config.yaml
bias: "none"
tie_embeddings: false
init_std_up: 0.033
MLP neurons of a small language model. Each row is named by its layer, matrix (gate and up: input weights; down: output weights) and neuron, and shows model dimensions 16-111. Each number is 128 + 32 x the weight over its row's rms, rounded and kept within 0 to 255. Numbers have three digits each. A neuron's up and down rows have the sign that makes its largest values positive.
Before each neuron's rows, "fires after" lists the tokens most often just before its 100 highest values on Wikipedia text that the model never trained on. A number after a token or word is its count.

fires after: "r" 16, "S" 14, "R" 12, "tr" 8, "T" 7, "B" 4
L2.gate452:109081174186164144136090178156132125137083189118079142129110123129130096180163161077152123152160123079144167139103113209125103173115118148128142165209116129161080099183077158107156234087125084128164135101156146139107085152138177103138073103132114110098094142129159113156095141115090125173
L2.up452:060101105102152124167149092122123132185124186141134159078122114111134141159097139172191165135150134150146091073100124092124123081134147189122203127100111123157085155179056132170139096102177074130114117072116099169089108165093136140133129139128125188133118122187101127131077117146142096115
L2.down452:119110076166112223184158134170164150143095176116093122128141130115132200106129090150119113159159069086164106146135119148074170134153077179179161088166171081224135128202097141104097126150126143069151151121098188114118118117151122088121081131192169105114095111127137158086121091122096106160

fires after: "c" 20, "s" 13, "p" 12, "P" 12, "ap" 12, "C" 8
L6.gate751:196164115071147110044107087149138170145114123095092133154177100097137094079152087129158146153073064141112117168094089153129145075184124104170124114132118147094121131145172092096142129154182187110125168153088076071143157111142136143145160136158196191145138109115122156142119207142185163114
L6.up751:045118114115092127106120126071131112106176108147128185107165150072105114111092106158190087137091094155104112112115185208160148122179139142082120178154155093167169069086169123131155113115100127110143080157144146149112155118108092142135116177111160129095113108176154157179111111135152159165
L6.down751:183115091133101128154120106124044139120140126112157162112095098160137131097151152118117115163177110100123113142134168138112119167174181157074118086129108125121127147114152077116137163104198168109121111139130113114148168159123143110134123091094131133196132142170154113083153148074103150107

fires after: "vi" 15, "sm" 14, "e" 11, "str" 6, "am" 4, "l" 4
L2.gate58:205085137163085099148122085132109123112114120103126141110100049106059142092123095152058172065176116152144093134164120119142159195117125101178150140099170107138163152121112130121087168097053143147139124195129125176151150093075179052169206094140108111115139122134106155192113143177119113137
L2.up58:131152105127121110144098099133107124182146128123133157133178087124109099146145110160146133161112142173096174180093168124157156130192086126097109166186098166160107078093142118140138117143188103143134171098114138111092145211070124115114104093145114098115066074147150176160091150160159065132
L2.down58:138148150121135152185149181130137104164119136114088097148125114119132158086082099134138053115105075106081090180111158184118095085138087151110100131137120109170119130113220069094162121141089178176153118115099093087085142126135149106131109196142114114125123164143087117085199158064133125075

fires after: "Ch" 31, "ch" 21, "\n" 11, "Th" 6, "qu" 6, "Jul" 4
L6.gate612:141085143088142116136164192139091131154188091113117168154095132173175155074144101083135163089095111110076118129115154132108169113118169154120197094156110133127095144179152183102070106137171163130060139144156142148193114101103110092200081129109099056173146130145127151113142198134168128103
L6.up612:114107074147099151142085131085135131134127087096118105060135130129126133100167206112168137165194104108176094097125135103127149137129122130125118089143134120149172173163054114150106122084132115126094155126111079130142130054123125166072130081108118149118172146140123106184123110078214123082
L6.down612:135111140127155091094145152143163113164141202083126134135122090152144063164131139161145135132066088083091126128146092156141152126158140046155066104143124101104132082127165077152085141148200158147125153106115125138131158099082091121146107122168123110117163128101101113154079120140093152177

fires after: "P" 46, "p" 35, "M" 4, "em" 4
L6.gate398:142098165135130136111110140204112113135119150109112105128131106101161103155178141109098184141133074143153127104148127100088104113208142083104066174141109121102135179181154103145125176192173096121094152125114057156188115158057139139132177078191146163106131098121082155140160109172116126161
L6.up398:123171084085107163108160071149166137141150103123169161107140066120089167077136121107151109098174137107112103128113130115144110169140113153184050150114120131147081142111132116074159143110150148214158137099118103176101125098150175140197095123109089065129142102138222186109059125092177160162
L6.down398:161123088137139179184149145196089131109139190116128139093145161135160120154140112156104172116118138159119169075185138164081127128159123124075109160189133154161050113088120094081145116108095154221096106168108086122134162144131183082145099073133085117110101083124099117109147121187120163169

fires after: "d" 42, "L" 13, "D" 12, "v" 11, "K" 5
L6.gate33:108153083070152166129154119143144138151081136165127182140156094101132071143170077184149072148146129169130158123130182124107117162171102081139101192090162146129080079131162065087088139127148109135096087128095072149118106153116138147121100185084122106137126145092126105138093104154118149085
L6.up33:098155169151131140106084162140069051204099168191143112124168133151176103092133141122094149194095146118080076077128133191109092091126103092139079140092184094132138151118162141149134104044146155143139114121117128116161137145095101118082137134100144105137113089120092155152143155118141199094
L6.down33:111168076071160098204132184111143154128101153133143164166098137135138102081136132174146165113113149125118103119136188167155117156116186105141157150108151137110073081093088127213189154062096151135173115097127103095156137173136072113089147191106089087036078182104110159124102116145084191152

fires after: "R" 29, "r" 27, "un" 4, "ind" 4
L6.gate384:142175118136154102090176149148149125173167122145101112119142191192123099121078107064131169111144125136084153170103181130082117106201204135156129160154103066102152118168146130155144127096124152120140099089134146202161150220088106081165095085157141141114109154111085107120159171124139125153
L6.up384:128157095114162130115108076077139160120108152110190160074136164159124079071088171163119175143083140136136125097156125127165112057107085139113101121164155155171097090111074077120095166129125154151165149117087166190118075158198115142174115126111105103069131114182084108117164166158135149164
L6.down384:127098146152084194088128153148109112132161159106146150187115153123110177135148088152087092136148136150164164085170106164143114143143111089103103111097131069161126136139109160110100124177158117152117104155186066075103160081110081147069208144202085172141191151091164148126112145100106156142

fires after: "K" 16, "S" 16, "Ale" 14, "en" 6
L6.gate753:085156137080147145110098183095168157154133163163098151126169112085166142136166174103149116134106171123122168106107158132106081098111076085125085191181145088179119119108074117105109120127156131077116151112163145112099011127137133146100121172189156111130124098112122143138118166099150131061
L6.up753:161122128104064130123088145073197169109083142117177119103150141127143100135143145126121133111137121061122128133107132117133060113106096125095118136174129066162161099166091144120096221095112125134099144099198139146115102101133118117142206153168185124117141132136131112129159084132094148137
L6.down753:127123141131115089155145100151126128114165138074128104127101131154100158144080085079150137128130146123172090197140080145104182174188166136093193085102098143076144191136171135171149154133117148147143135137047136167146222168146170083089095122127134133111134132166208150133113165170097125155

fires after: "S" 59, "é" 4, "l" 4
L6.gate589:094122155113095145120122137077144121131086158133029130069142142096102113126107130121135083123126155142151129112087139141114077093095106086093056171146091098128079138152134106107149174165098111063139155114124185122119121114079147112103131087114147153138191107133139151163169102101119174142
L6.up589:167102126102126170114146170082118126174118090173071098114115129170179151097117154102156139146149149152171120104124122126155124130141087124172123147143127141106146141165122155111153118111093134146147162072089139101103147135120127082097073083133174193124100116134086099187136091070109074152
L6.down589:117132123129088120133116110161118117159077168118129071171090062203122189128157099104137138169103161142163112181096096142102172169163081183087112157142145107109130071131108065130150159129143146131087124135126116127071129090101109114097138130172040155152159122119106104078156097102079139072

fires after: "| " 20, "on " 14, "H" 11, "O" 11
L2.gate647:117112092146171125096093162109062121093109073103079097107157089164152092206134141091176127100186056094092135157159111189138116108149196167103191169093147094178107094151152161150184147127136092114145102060170139103145080152166126151118179176133141096141154132121134135059118104119163082122
L2.up647:142070115160112182153127121068161157091112135144117178121115140081135154110128110103109110080095190176109140122100114151122147160132065094130183094121067097108130159165142108149117145158139094147109172103142134123098135060070069141083134075161151203148152118156144117122173096070129169067
L2.down647:157146077107137210121152144152136107134104170054060135127085116065102107164104139175105169166139089105189060133099134072096163162161100137153084155169148137184107096122135153113114175128095149182121090131064140153154169166158103155112096114123107183127062097092054143125098140164108151086

fires after: "H" 26, "s" 9, "ch" 9, "S" 8, "Ch" 4
L6.gate696:111092079119122170175169202067138150181129095127155160112143147115150167065169090147097139137122180102115150106126133144111122108115080103079117082112106128119113116105096164124125164057135181105137083170076111085102144131141070102132092145101128139140148106130143183139105153127144154088
L6.up696:108132147110080107149113104094171148154127132126112134131120147091122110125127151128145091129141131083079153126098089104149121091138083147120108127071126105140102133163078065147169105067162185126085120110208067163076153073088108119174159122106134113212139154096115144190083125119115137110
L6.down696:107168155142115020087118123098139122102116104143088143140152128100105115157140184039049156152065200212146114114101111157099147095080153125178172188115182144073081129113126113126167143142091167143154110123123187144119114105089135159161120176135152123129149125113139124152132117095107131142

fires after: "T" 18, "W" 11, "w" 11, "f" 5, "ow" 5
L6.gate14:089136130150161151162132114115147055104083090171123135128135111141139144120097172190103174128177113155187133080090129130099136163161089138120102145104135127081102122140113224097146110096127144136155109070109093190110160148114077104114124155136168100188144107120122100162132096138102048149
L6.up14:181075124195111112117164089098144137169173215162127077137156141120174061176113086121169202194152143160146081124180152149129136133078136152109131085127122123112148144153114162112112037128095108189148114159124063109157143156103120117192205106167102149124072115127108128119129141120101152102
L6.down14:108141119072094109100130131125161123147113102132121128093138114123137056098136100079105131124101143056153158133088129167145102091151160079100095111146145149165097123113098083179190135105195070106133161096054112124107121058116157169128065110075096129173095158128086099155131153161101177149

fires after: "M" 37, "N" 16, "P" 11, "u" 4, "S" 4
L6.gate681:107151149143047107129111138115155094154191092145045100130149164107120149109136153113146135167136187150173068126145158117176110106117152088113140167168083123117156121133094119144111114114135120108057158114094054138122078077158182114162126107101151124118133152154137105064171067168138105147
L6.up681:071163123094092149115140125106143137156141171102084169136180123121176092066128158138138064132160139091088105134135137153054128154113110133103040155160149142115083133155120075123138097145111109147170153109066107116104121162086068113110105089183139092151117136127161176083141135123113124168
L6.down681:117157131148186211203113130119140121139179157161122136067124116142150067142141142210141173105082145087128075125134072117155097126130101123080237111116076110135151148124086138144151176129115150096047103113122145130089163127206195100118146176134203101140092144196110147190105102132158138129

fires after: "=" 36, ") " 9, "the " 7, "Tim" 5
L3.gate818:151081092118133142142160153139152125086150104116140140173114158143082120178107082162211091098135176128168092146203151116115135194156131159147162162162115182135140092114137091156150115106100111141138148144170168077133130137090151126115126076162102116162106138090082086115099090168123109104
L3.up818:160194133185121154141164117118124131177103062122108118116090108137117153109076105117162123089175125138090136106161114100120113126151128153132088128151030126150146125100105152128086159153167133115102116123132134155079145064201129131169126162145108110113087140130128134134142163015135098095
L3.down818:060099110096085089123094107160160123086102118109124111165133124162143070138112103088155117130152150145099104131079169124110128068136136143097130130127151157157111082096153126117180176125151174137137099148096086157067124102104131134068166145142200109115142154165180099136113030168143068138

fires after: "on " 23, "." 15, "On " 7, "4" 6, ", " 4
L2.gate130:140140088130183143156157132173173087139071152135140079128108125173113113151183155111134175099046119117123175103173195101137093111204132178087120122101124139125135118170074089152136162090135138165078117157084105151109106153145170149092167126157091125106146158164139114095070122157161102155
L2.up130:092115047102197139177140114090178101133075174140086135125088141126161149117174163107122150130151103165096116105129142162110141073152075156134160180166080077175109132167117155095130172140202138147114152121094140148165075140142115122086151143184124118121149125185144154042136108076155134167
L2.down130:155122084101101055113180078104131128106118109125124161097111188139094156139134122031156087107130120119136129130076081107238138155088153152134140069122153167055113170143098147122157159163099066134116155169150135084145116126108119148103117105131106135104146122156097145147110128119118141128

fires after: "B" 20, "P" 16, "F" 13, "b" 13, "p" 10
L6.gate795:148148082085120176108211106164124175126149117168134071152153056087141176116175113123178162132132129186115158086130104093122106178166155127180113178168185152131096158159135126093089128155111110154102115119082091101131163139141166140150121117151164103099116078150107135121147130135110180143
L6.up795:114109121120149088127096074180085097118130085124162132151075100111108127085124198149162147122239126224136142167059166075164092147102100092132129147185110165073106148092103124106128162158158126079174118131119096150128128174132143143099165126138126143123146139130128209161189156108112168119
L6.down795:073089163151186199118099125124173152124138089089103141113110128109138110091107157171099111079119172166094129117114120117132069123080140133128154064148137158099198143090085086177162195091080096133197109099106058141155076154158142141123100145158138127152137076125127128126156087232115129123

fires after: "P" 16, "V" 12, "B" 10, "O" 9, "W" 8, "p" 6
L6.gate84:130125102131148116099098075149184122142139113177054100107174112101134114111144136117117136096162136190118173127166186073097120144143181113134117186148145137115179080154145128095090184131180117109149040115106079086139175139133189141141170139105171134128169158135108113070120119157151156110
L6.up84:145149130065167101101177143125132174141044148108120140178109148101134183156128134109133112092147156216028144128145136111140141151152114125127082153153144145125124140132077083136172089120162107249138113164118065173131115136126118124136111167153147110108106144224152067112135090158117115142
L6.down84:148122148183175168156128154097088113153108153066163125146172153102135141186150139145083093125135108051149104183092115096127141173123154115105101155153098124105121101057149167149086105097124023169124174113143109150161114099185144135168158156111090064111146122107136176154117086177086107187

fires after: "T" 12, "h" 11, "B" 11, "to " 9, "ay" 8, "d" 7
L6.gate519:162155077169124129108164090090150151134094189164114085150120146120131121142138110121043218171132154107162150079181170209185085101156182178170094121156117113149097067116139130136115155136072099065068124069138117111088149177132144110126123178097173069093069150094124094084150163085184192121
L6.up519:131166140193142129110115109077116108159140136212148110203105122147154140089207146136150147134213091098128087118100122160108084206108113064161143164130154138144160153077131139087080169074139094168125082079100197196126185150125134095120154201091108115125093134105080162138164071135155128112
L6.down519:107133166128091107135158129178133158149168142115155137156138115187161118057160129204132163091144122144104097131029138156100120183091057097133105132101142155061191101149141096143132154159116127124088145172088147135174173146144131073060113077111087102128146107119157138161131128123098128152

fires after: "'" 19, "m" 18, "an" 14, "M" 10, "H" 9, "O" 6
L3.gate10:044116151068148133108100199113150126087137120091175168145151099086127141121170109119122092151137130158095108129153120143067093187121165088137097185139139100120118151097157078103116173061117120206132100164179143146103108107166113170094171160150141193188170121153127134096142183122147121061
L3.up10:113120125087184164130161128132109150170141125141131103089084147138137118142096131138167070084120054105084152147145120152125076150129138163105122147132156123142152100103209127138112120123123116123129131136103077171140097141153108121051172095068150159170178129162038105079145072131134069106
L3.down10:100146131142079110168135171099176167095084147122112218133088070113158121081093111176123119076144083144095159173173083162143110118125140153124145116102130027105131097124147099135092202082138127122194129144139101120164178088118146121084097181161122174120117138153128125094193117113149056117

fires after: "c" 24, "st" 17, "St" 7, "d" 7, "v" 6, "C" 6
L6.gate761:158105108123172123105108081143119141154149149179185151144120192140139055118160093139124124148093066179121132087118135127194109097105172113105091125201125121134116093140151160114098087087110149132132123171121172091159150111104175121175163169178128162103072131139113132149192185129131122156
L6.up761:196153119101110067086079062120114093166134136190120136158156180095121129181154125060143169165109174101126151132173195164104110164169158121166131173092122088115142179126099174103141119121130173210175118148097150065136136076110111135154150183143105091124129116149128115137091168192194098120
L6.down761:124114161071127116168113181084106140118116131126071177162119065097156175133130118159160178118113124058111106155197151096175140154105103106151148140187108088103196109165165139126085086170158121133061145053188127128097069118156075092122116123087148171168144161126161080154149134166097162146

fires after: "C" 19, "T" 14, "W" 6, "P" 5, "c" 5, "st" 5
L6.gate239:133080125146117133132138149134069125128210104176102176174155128134142141125166092123137176122080083165096134102120201126114111106183134093140090170145146158158142127109143092118175178098131165120144128130170081141183117136106101104114076133182093157128168135129187144160110134145136099128
L6.up239:166093160173201103111135127138094096136105104137123165142127158173127080150098090108172132133160129139130100108121167096150099107153197106122089158189153118092123154117081160103202174132095132119088082168126165071124100162161138082068118121168135166175170180145135150118108128117157063105
L6.down239:128116170093167148178093203110078122072017118144113162153105154114138118122075118162155151175115101121071109156099157103161097168103079115159105153170096116092136097160140073115166154102152097098080139111218132150134143128168145147146098198095109098165109140099109094144089125149088184099

fires after: "b" 32, "B" 28, "c" 5, "str" 5, "sp" 5
L6.gate534:146146131192148114080201083114052109111140134121140111149161099158190106130128125131146140158059141111117187140136162097164162165160144080149165154102104193085109164115114139067129195168127158104122127162097126088122145121125113107120129226110125118108130086105180150132168192138179165103
L6.up534:112094094155157182178096190135057111158184126153121102140150127150147107148124128201156138170156108175123147091112131119155125112128106074137065112109102166151155110066126173145154111127077089072149148152145111114129095171151104114086112118145097103146131110133143081131122118093153110131
L6.down534:176128151134121171187118111115118142126132122123108197130106191146123132184102078119143144214095088163162145108086149100180113092155130104104173154180123151137146143096091088166104170123100059155133132092105054116172138119155104116139156129154106106160088114166139082102121106097153160142

fires after: "'" 97
L3.gate358:106128109103171109111212122143136118106116078166157106124076095066114144118137104131063150203125143107192113153129114111120092169117192146132092173100142131131144131124146063114126134151073118186127086118139116124111109117130142117088095094172162160163081173154086105144141123137152078168
L3.up358:065169115104118073121143071133166111151097094125163112145103093076083134109104132152094152184137088096169137174110119127100107114078164149109116120099116136112127111077149075137131156168127168210169082110161169165142108113098113121071148105206112133096075131153075102127104090166054103206
L3.down358:092159130149115122146087088087109130160144137113117123192091120128120109145123070092132076146088118104131124094145059088055165073107113121151179181130116132073035088090139115093109126170178136145183153169067155132148104151113102143109131155158157163116108113112188101139136094174083151116

fires after: "st" 25, "c" 16, "C" 14, "d" 13, "D" 11, "yl" 5
L6.gate729:169168073167094137143094140101172127175106145143127164129145168116192130146115132117135103180079172080115113102090152136076115084171139177163100106109145193132088193173125103098138105133080145146132113107100120121133078172109132047147126123179113154129157142191142188120152073128148107116
L6.up729:104160161138144129078136094141075087141087101117188104113127081183140057145062121114157190100108133124118182145134214108096121131122130162138119174077124128116171122073168167128186102121108078126151092181131150141162172126146079106139109123092127131156096145176163148158127148191163177146
L6.down729:141166092131116149126151126170140134126133124117114107148120174129161091139163117168221165117097143116091115123201162104119083153085124159123124116106143128184154084131148169120097060154099038111117144157088128152146108105128109173094146143151155150088096160107145071151054175079127095127

fires after: "R" 22, "Con" 13, ", " 7, "r" 6, "Mar" 5, "c" 4
L6.gate75:139139175137127119094150149191101167090118138103140082060145097110174070108123178149119105167126150180130188159111126166141119198154153124158125175070119111151120097184133137169154164168085132147117113093107143078096148147140200143112166190114116133106136107086183128048099171115122109162
L6.up75:121141154128111093185064144165092117144114133156126094114132167110173119099069139154167128143174143210100122111142114164131053094087160096115090113115164192123055118144104113118028129125086138093116139142089153085055083119121133133141094146118114139161114106040132076116096163139125096134
L6.down75:171172168118151138118144133115120127144163113120156120173098138127126132152126140151183110160166121118131136140170103144103123113114095093086150127160127079155075050109120117136098112128153161112065150160160044102091135109110100205095174108114096179152162155115096167176116091127104135120

fires after: "H" 26, "c" 21, "C" 16, "W" 5, "h" 4, "P" 4
L6.gate801:193122098104148161160156145180123127112109147117114131174133095062126122176167101146121106128153089169115112091107180103116054139171086059092102157140090084136172118143107172065126179151106123110142136168092148114172117114104149154169145140112156151095101128103115181143159141150150098107
L6.up801:132105141072140121169175143166136043105138179133132122164104176156157169073145153130190157130158158152100119131135103116176039140142134165174161146082117160155104136069121177131088083087096143133132084097131108176171135121199162075185113108141175147155086155074148145143099130076101096104
L6.down801:123151159097034087111159080113084150087099168159128134080111153152087095083106158161119073143046074075177100105139079109160116153138112139140135165129126112150132132091100119208134069109129138194150140146134141059128153144164082114088110141135104149141071105167106084137097110145115146119

fires after: "B" 27, "W" 11, "eb" 7, "d" 5, "Br" 4, "D" 4
L6.gate421:175167128122130099126094150162126109088160151134114193128147130110178101120144137127089222182156180121104127101144119156123095118146130078082106155118120121121145074104146147101114211153145107109164081123067132106125095102124139158146144186072147056113162126116158114101166156119160108127
L6.up421:122133103124169124101138098127110163205084154144103112145078132145115146125172174108075142146171074068130125138048181169184143142203156127147069155165136131142070116137144137098142145159128144147150059081124151134125137119126108174134098083156149086177174183127152172098130164113174121151
L6.down421:128087067113166101135067200113136120107182135086180149134143111146154170116175109075109126091133111131122063139144095080127129167161077157157132116126181130104173147120116128162122102165120159116135080156118130091090114076118180111186091110124141143096103154098137187101145112188168118106

fires after: "T" 18, "ow" 17, "c" 15, "p" 7, "C" 5, "| " 4
L6.gate785:126072172120155133097131102155093124115109125167068127156147089099158165089187133136085121137117095140076137138123151132170076082205141167125114174106161084109174148128134164117107143124066076171165186100106092138105175110140125094162119144096177139110106109128154149131147192108122108095
L6.up785:067130155113139124149132179142171125142112159134151095151124125141163156116116078105154202085174057133114103089120112098102131130155132145147184093148148110141107130086163192184148037138148121124098091118089108145146176042158151097135114113172159116205126141118169124158127152168084136105
L6.down785:114089117074075164168177103110138202126106121152077148123118129147122131145185099115134123087114142053160169105107118149134148118172204107138154102101080089191130111101142098140113126072152129118111162153158127149126149121095114070140104100167134158147159191092147111074162178100108108118

fires after: "is " 34, "=" 27, ") " 11, "It " 5
L2.gate443:093092059108109151131131099109096131185163145202146101099137137152126163111093119150156059128120145144144116120124121049171137156132070179133112139139102126132173115139093089170192109075182112085093140028175104122092144156147131096168140177136128129104123146106073117099076158158171095085
L2.up443:151097118127129110174094127111163066108118096086103108152174108063117091191083103168132048086146090124117064137162119099121104159132114107126057169159135127110100078150180117146140097169141109048159097143116087087158163063096073104131149123165122106128154081136186090113147149145149081112
L2.down443:128161155127128038137153121077141080149109120201193111167100196167115116118116133126252073097155092101148148119097125158159098073140092164092106129157101099095174156157137108101175096136107168168168131139150172109111160095168118097124078152177163112120126165110042123165088094139143097180

fires after: "l" 18, "itt" 9, "high" 8, "cer" 5, "sm" 5, "lar" 5
L3.gate0:153148131096183154140109113111088168144127115171128146125111063138081118154082111158126096118197126171104130124148153169078099159148115148196175166140079145114088167118166098161152137118168048105130118120063136111157079153104129163103140114161120079120159107150152169140122118156094146166
L3.up0:204149144118147162098133110164142164134131110157127076095121176097081109157137115144129128134116132181181140152121086131129085117148131161160125191097113173132147165133162098104112110095146117110176133120110141131126161194128202150159133120095116129167165078129169108129061151134168150093
L3.down0:105180111166145083175166128149144084143122151131138165119145155107115159110077126133142107124172118157139089125107125133104127121174061133180130105150094142081109119132114161143163140142074100144164158103133090106150084134080100162065172161114166089119155144108071123144097148088135101100

fires after: "r" 16, "Ed" 14, "R" 13, "W" 10, "d" 7
L6.gate200:120149122127143123091126191132098125129146115166160137152120108144137074115082143110123102146102110104130188118134146079159076136116116061104155141143130062113137069154141147163183211123100059118132098084097102173060116154124100102102123127139114113118169113086094154111064191059135141110
L6.up200:112156115163114108107125138158129202116146129146121101105125162161142123110083114079185121160093076162181142115131173096134119132103170101139128104206101137127101111138104190104094126178108101133170113114095130121051144146169047200151140120141115163051120101094105116087101159171212095095
L6.down200:132069192162159189114192062161101159183120110123076139122153121153098116087163162129136142119142098136157187134120169104078187094061163147094188138112104097167069156191125105110101104147136136143138112109115096108157128116143085178142134124146130156084171125145115135127196097137219124133

fires after: "on " 23, "On " 9, "–" 9, "-" 8, "born " 4, "– " 4
L2.gate675:127123140163141110136087150103182092094088157125152095091099131080160086146083140132109132136121177176120117112141146043116112038082180153155119102162146090151144121147110164068155152110172170139115096083064137145141086125102118110137134169134111074159138126101190123107102159116145109147
L2.up675:052121141132153171170175079122155160165088088159097140075104115106119112151184125125130089124119152175129123137090174140149102174100069131149137159141167097127119150078124104139092181112103137100080169140128151099091111109110141105088108092120168136135102099172114124080141099084090119128
L2.down675:187136088123089085139142111166116148088149166180138143091136105146125160132128111077110171143137117157134069145168145084144138134172109141130138118120103179046117084119133056140132098123115089071102195123132195104141105059117042102087123106142176124125112121172073125146138140121135091096

fires after: "W" 16, "R" 14, "| " 10, "D" 10, "C" 8, "Br" 6
L6.gate518:098166095181107197192129097098102150143135103165136157112137104159090152107114118180086109145089161088106130139111121181097126085164142162139094161136108154106123146132099092104146110114143113133092133038123110141095110119163164148169113110137150158135174152090143064127131158129126145015
L6.up518:119186147100123107161088146097167139128091102109146137064122110143166104109100155126089130154137150131101090101164145144134130125163167184158146206097112108107115110159095128109154101073108103139179097125116111075180109143086106139095119116128150079138106104177152129158162234155168139101
L6.down518:156163117141134119146125099170074143166180111115160119116138117139093147115209144128139195099120072132104135128086088121157145108089133141150155173160119178102130097083141157094099130120152107114072116110136141115136116126081109148078114168182151168098046108139134094161155155148132156127

fires after: "F" 14, "P" 13, "S" 11, "G" 8, "R" 7, "C" 6
L6.gate397:083143182089122144110140080145110132081063177129081197083097097122097092125203109143107106160117103130093078155118167140148113151110120075173172129110136135104148198156121160061149106137090109133129169098070098225047137101133184174142123123099160149156122153190155129103178136087115121144
L6.up397:127165148107186166088119153129146170094114063201108160149126131159147149048112150162073168151121105136141101168131193089139091046145162069091094156103061158149088155119106101121146157148125143134212160051103132117106164109131132136111144135133200154141092151119153096150138201114146132077
L6.down397:135123111082149162159096118109088106126096110114154113153118095123132163133159134138183127069093114140152155111100179115116093091085139117119141119113150120158122080148114083106118134133123167111116167101094133096136091114129178136093090140129154132105081122109179162099148118159116114141

fires after: "m" 21, "c" 13, "M" 13, "B" 8, "N" 8, "pp" 6
L6.gate563:154173108177148134141185138154094099150182172123106179174126145116204135134121055175102125144080145126104146125124131110058148147207164137122078214185149120116100149115113183139054172144105105092168140149104092149130132153093135133112170166095123148140085077142121189076090112152138192115
L6.up563:108147138199100157141077111128160125152146154121103093128154185141118116119119120133142139158098110152133139133119143117192139144108085100138108087096124081171076141140117162166080182124113138081158131087096175108139174122162138181080145124112134097184130100117157114085139124170151143120
L6.down563:093084069165107219136184114125162115134147068117093114044181143143137095138096112118145127123077115138122149114140114101190148111108113154141132105108125108154103154140151163127137151117127118076129143104136114129159155161109102131056041155098180098128142121175146149111126119127071134150

fires after: "F" 20, "D" 19, "O" 9, "f" 5, "born " 5
L6.gate369:100152149130152129091137133135136160128131137156101183132217169085187143145117215138153130142130103149063107080140118149088108127157086096157142151141131097133085062047106110111166151059176079130087099071084131148099124098106093140105183148115112110152172136112136132141128092100096159131
L6.up369:101226091175140164139083104104147148117096202132092165171145117152087156102130085176141078094090149156097139126139086142096158074118132044157068168136155108133053104150118160123117120113114111120120082105107125134165126101175169151152140163166093149135068114101105137130123068076092129085
L6.down369:169129093105180139201110130098122187136082207146130100138083150109150116117083147155110110200118171144162130137159089134131129151132159151164089150142129104144136053094111117111148135105117154159121199124100116153112153160153091143143095141118140131090133083121079156128127164102141170140

fires after: "R" 23, "D" 18, "F" 11, "r" 9, "St" 8, "d" 5
L6.gate650:119175130078174134144106119168107066103110178094120096140144118184130087077045127136149124170113114119099126116130128106114118126154128108108099107120115155133114101117181091145194156139114126115169096118066170115122202163090182127161185121154146136144086149145111154081042163065132117104
L6.up650:094153128171119077116117208128195126178159127177143174094136155165139103157115121123181134133139079116167148164118177209160172101148112120070139186094171090113150155075116068128091143117148148127118159141108064193143148145133109094090129170149074102090201131130161079125104098192133197129
L6.down650:109085077150112255155133131158108104157127188113151162108100118137078112135133111114166152197119115133098166132142131153131166142139178136131140095115121092163094148107141070136131129105105184165156183105190105081135118126142154169117152169143186159098147107128101112170076130150170122138

fires after: "ent" 14, "D" 14, "d" 10, "ab" 8, "mar" 4, "li" 4
L6.gate739:151143184049135172099124131133103097124104104109112191096171137101158096204145166149214115183168136126112088071138200110091177169131137115117071162122131128152122105096173119131172168175095050114183104150084154171106085165136156144146149124106136106142105119132127162145121124107120119110
L6.up739:129138140150117160130084152140112191214103097166188140087175138126148110148147116149083083163137186067132149110144082160163164094095079093059150126134114097154159120103153125149061164086124151125094156109211116110097056151207113131081103177072137164072208159147130135117119168088152134113
L6.down739:104173148122181065109158172103153170133136137137123152127164146108105121157141140097161142179199129103148104124118108127008133165173112109129109108080082139107092085140134133107124102023115109096118186106190122123092191165101074110157160109134156064066128162140168086167159177097081158122

fires after: "S" 33, "L" 21, "T" 13, "D" 8, "Tr" 6, "P" 6
L6.gate784:107105117092102138147089138155140051175152148159086169142159171170220136142145111118134137116103175076108107123116134130152179119126138075107086189111084171145142160087127108104162171111130178124146095090146119102087091134087154089164191155117138184107160046118184157093208155073125117145
L6.up784:160113119138168094112134067125164113131175093114123151167169126154168160059079094130199102150120141119125115096125157119116149118183166193071045153128193132139082144162106114101116131145172189117117095189160151157144107172126171088151189116147163119143084102182144176101150092127113056109
L6.down784:090058132162183111179126107138199098144094199066157119139057131124126172077093058203105071147127102151099123083149124131086120138119097156153131132057164138141158190163152177095165123108136184102170093143123150142098123155099175125176150093162125108117135171089162144181129144118141144141

fires after: "G" 30, "O" 13, "E" 7, "H" 7, "D" 4
L6.gate707:058089101087124196170082215114117120126136124193098151132137146168209145181142179172152131162161150153140137161140120089138075126112126086134140182105125144178082138072098124105118139108131125111186102064119129139119095099148184169079215160134164091216122170080152151137167123137115162097
L6.up707:123088090188149158156131059113191183138120150155069173152107143035140089139103164143165097083113122060116150123127175160141188060145056105126130090132166068124111120137089101129101130028120194071130161110131154129138151133160067158158114114082148155093143102101042153153159152085128108100
L6.down707:124074106082143128159113153106147162076114091144102133095165061092138120117119169172095061156143160186108142116151135111133131166138121086125109125173119128184161103134113119099136133148038108166140114123066145088136136126117091100121155168104145091212089148114134164138107099092133130134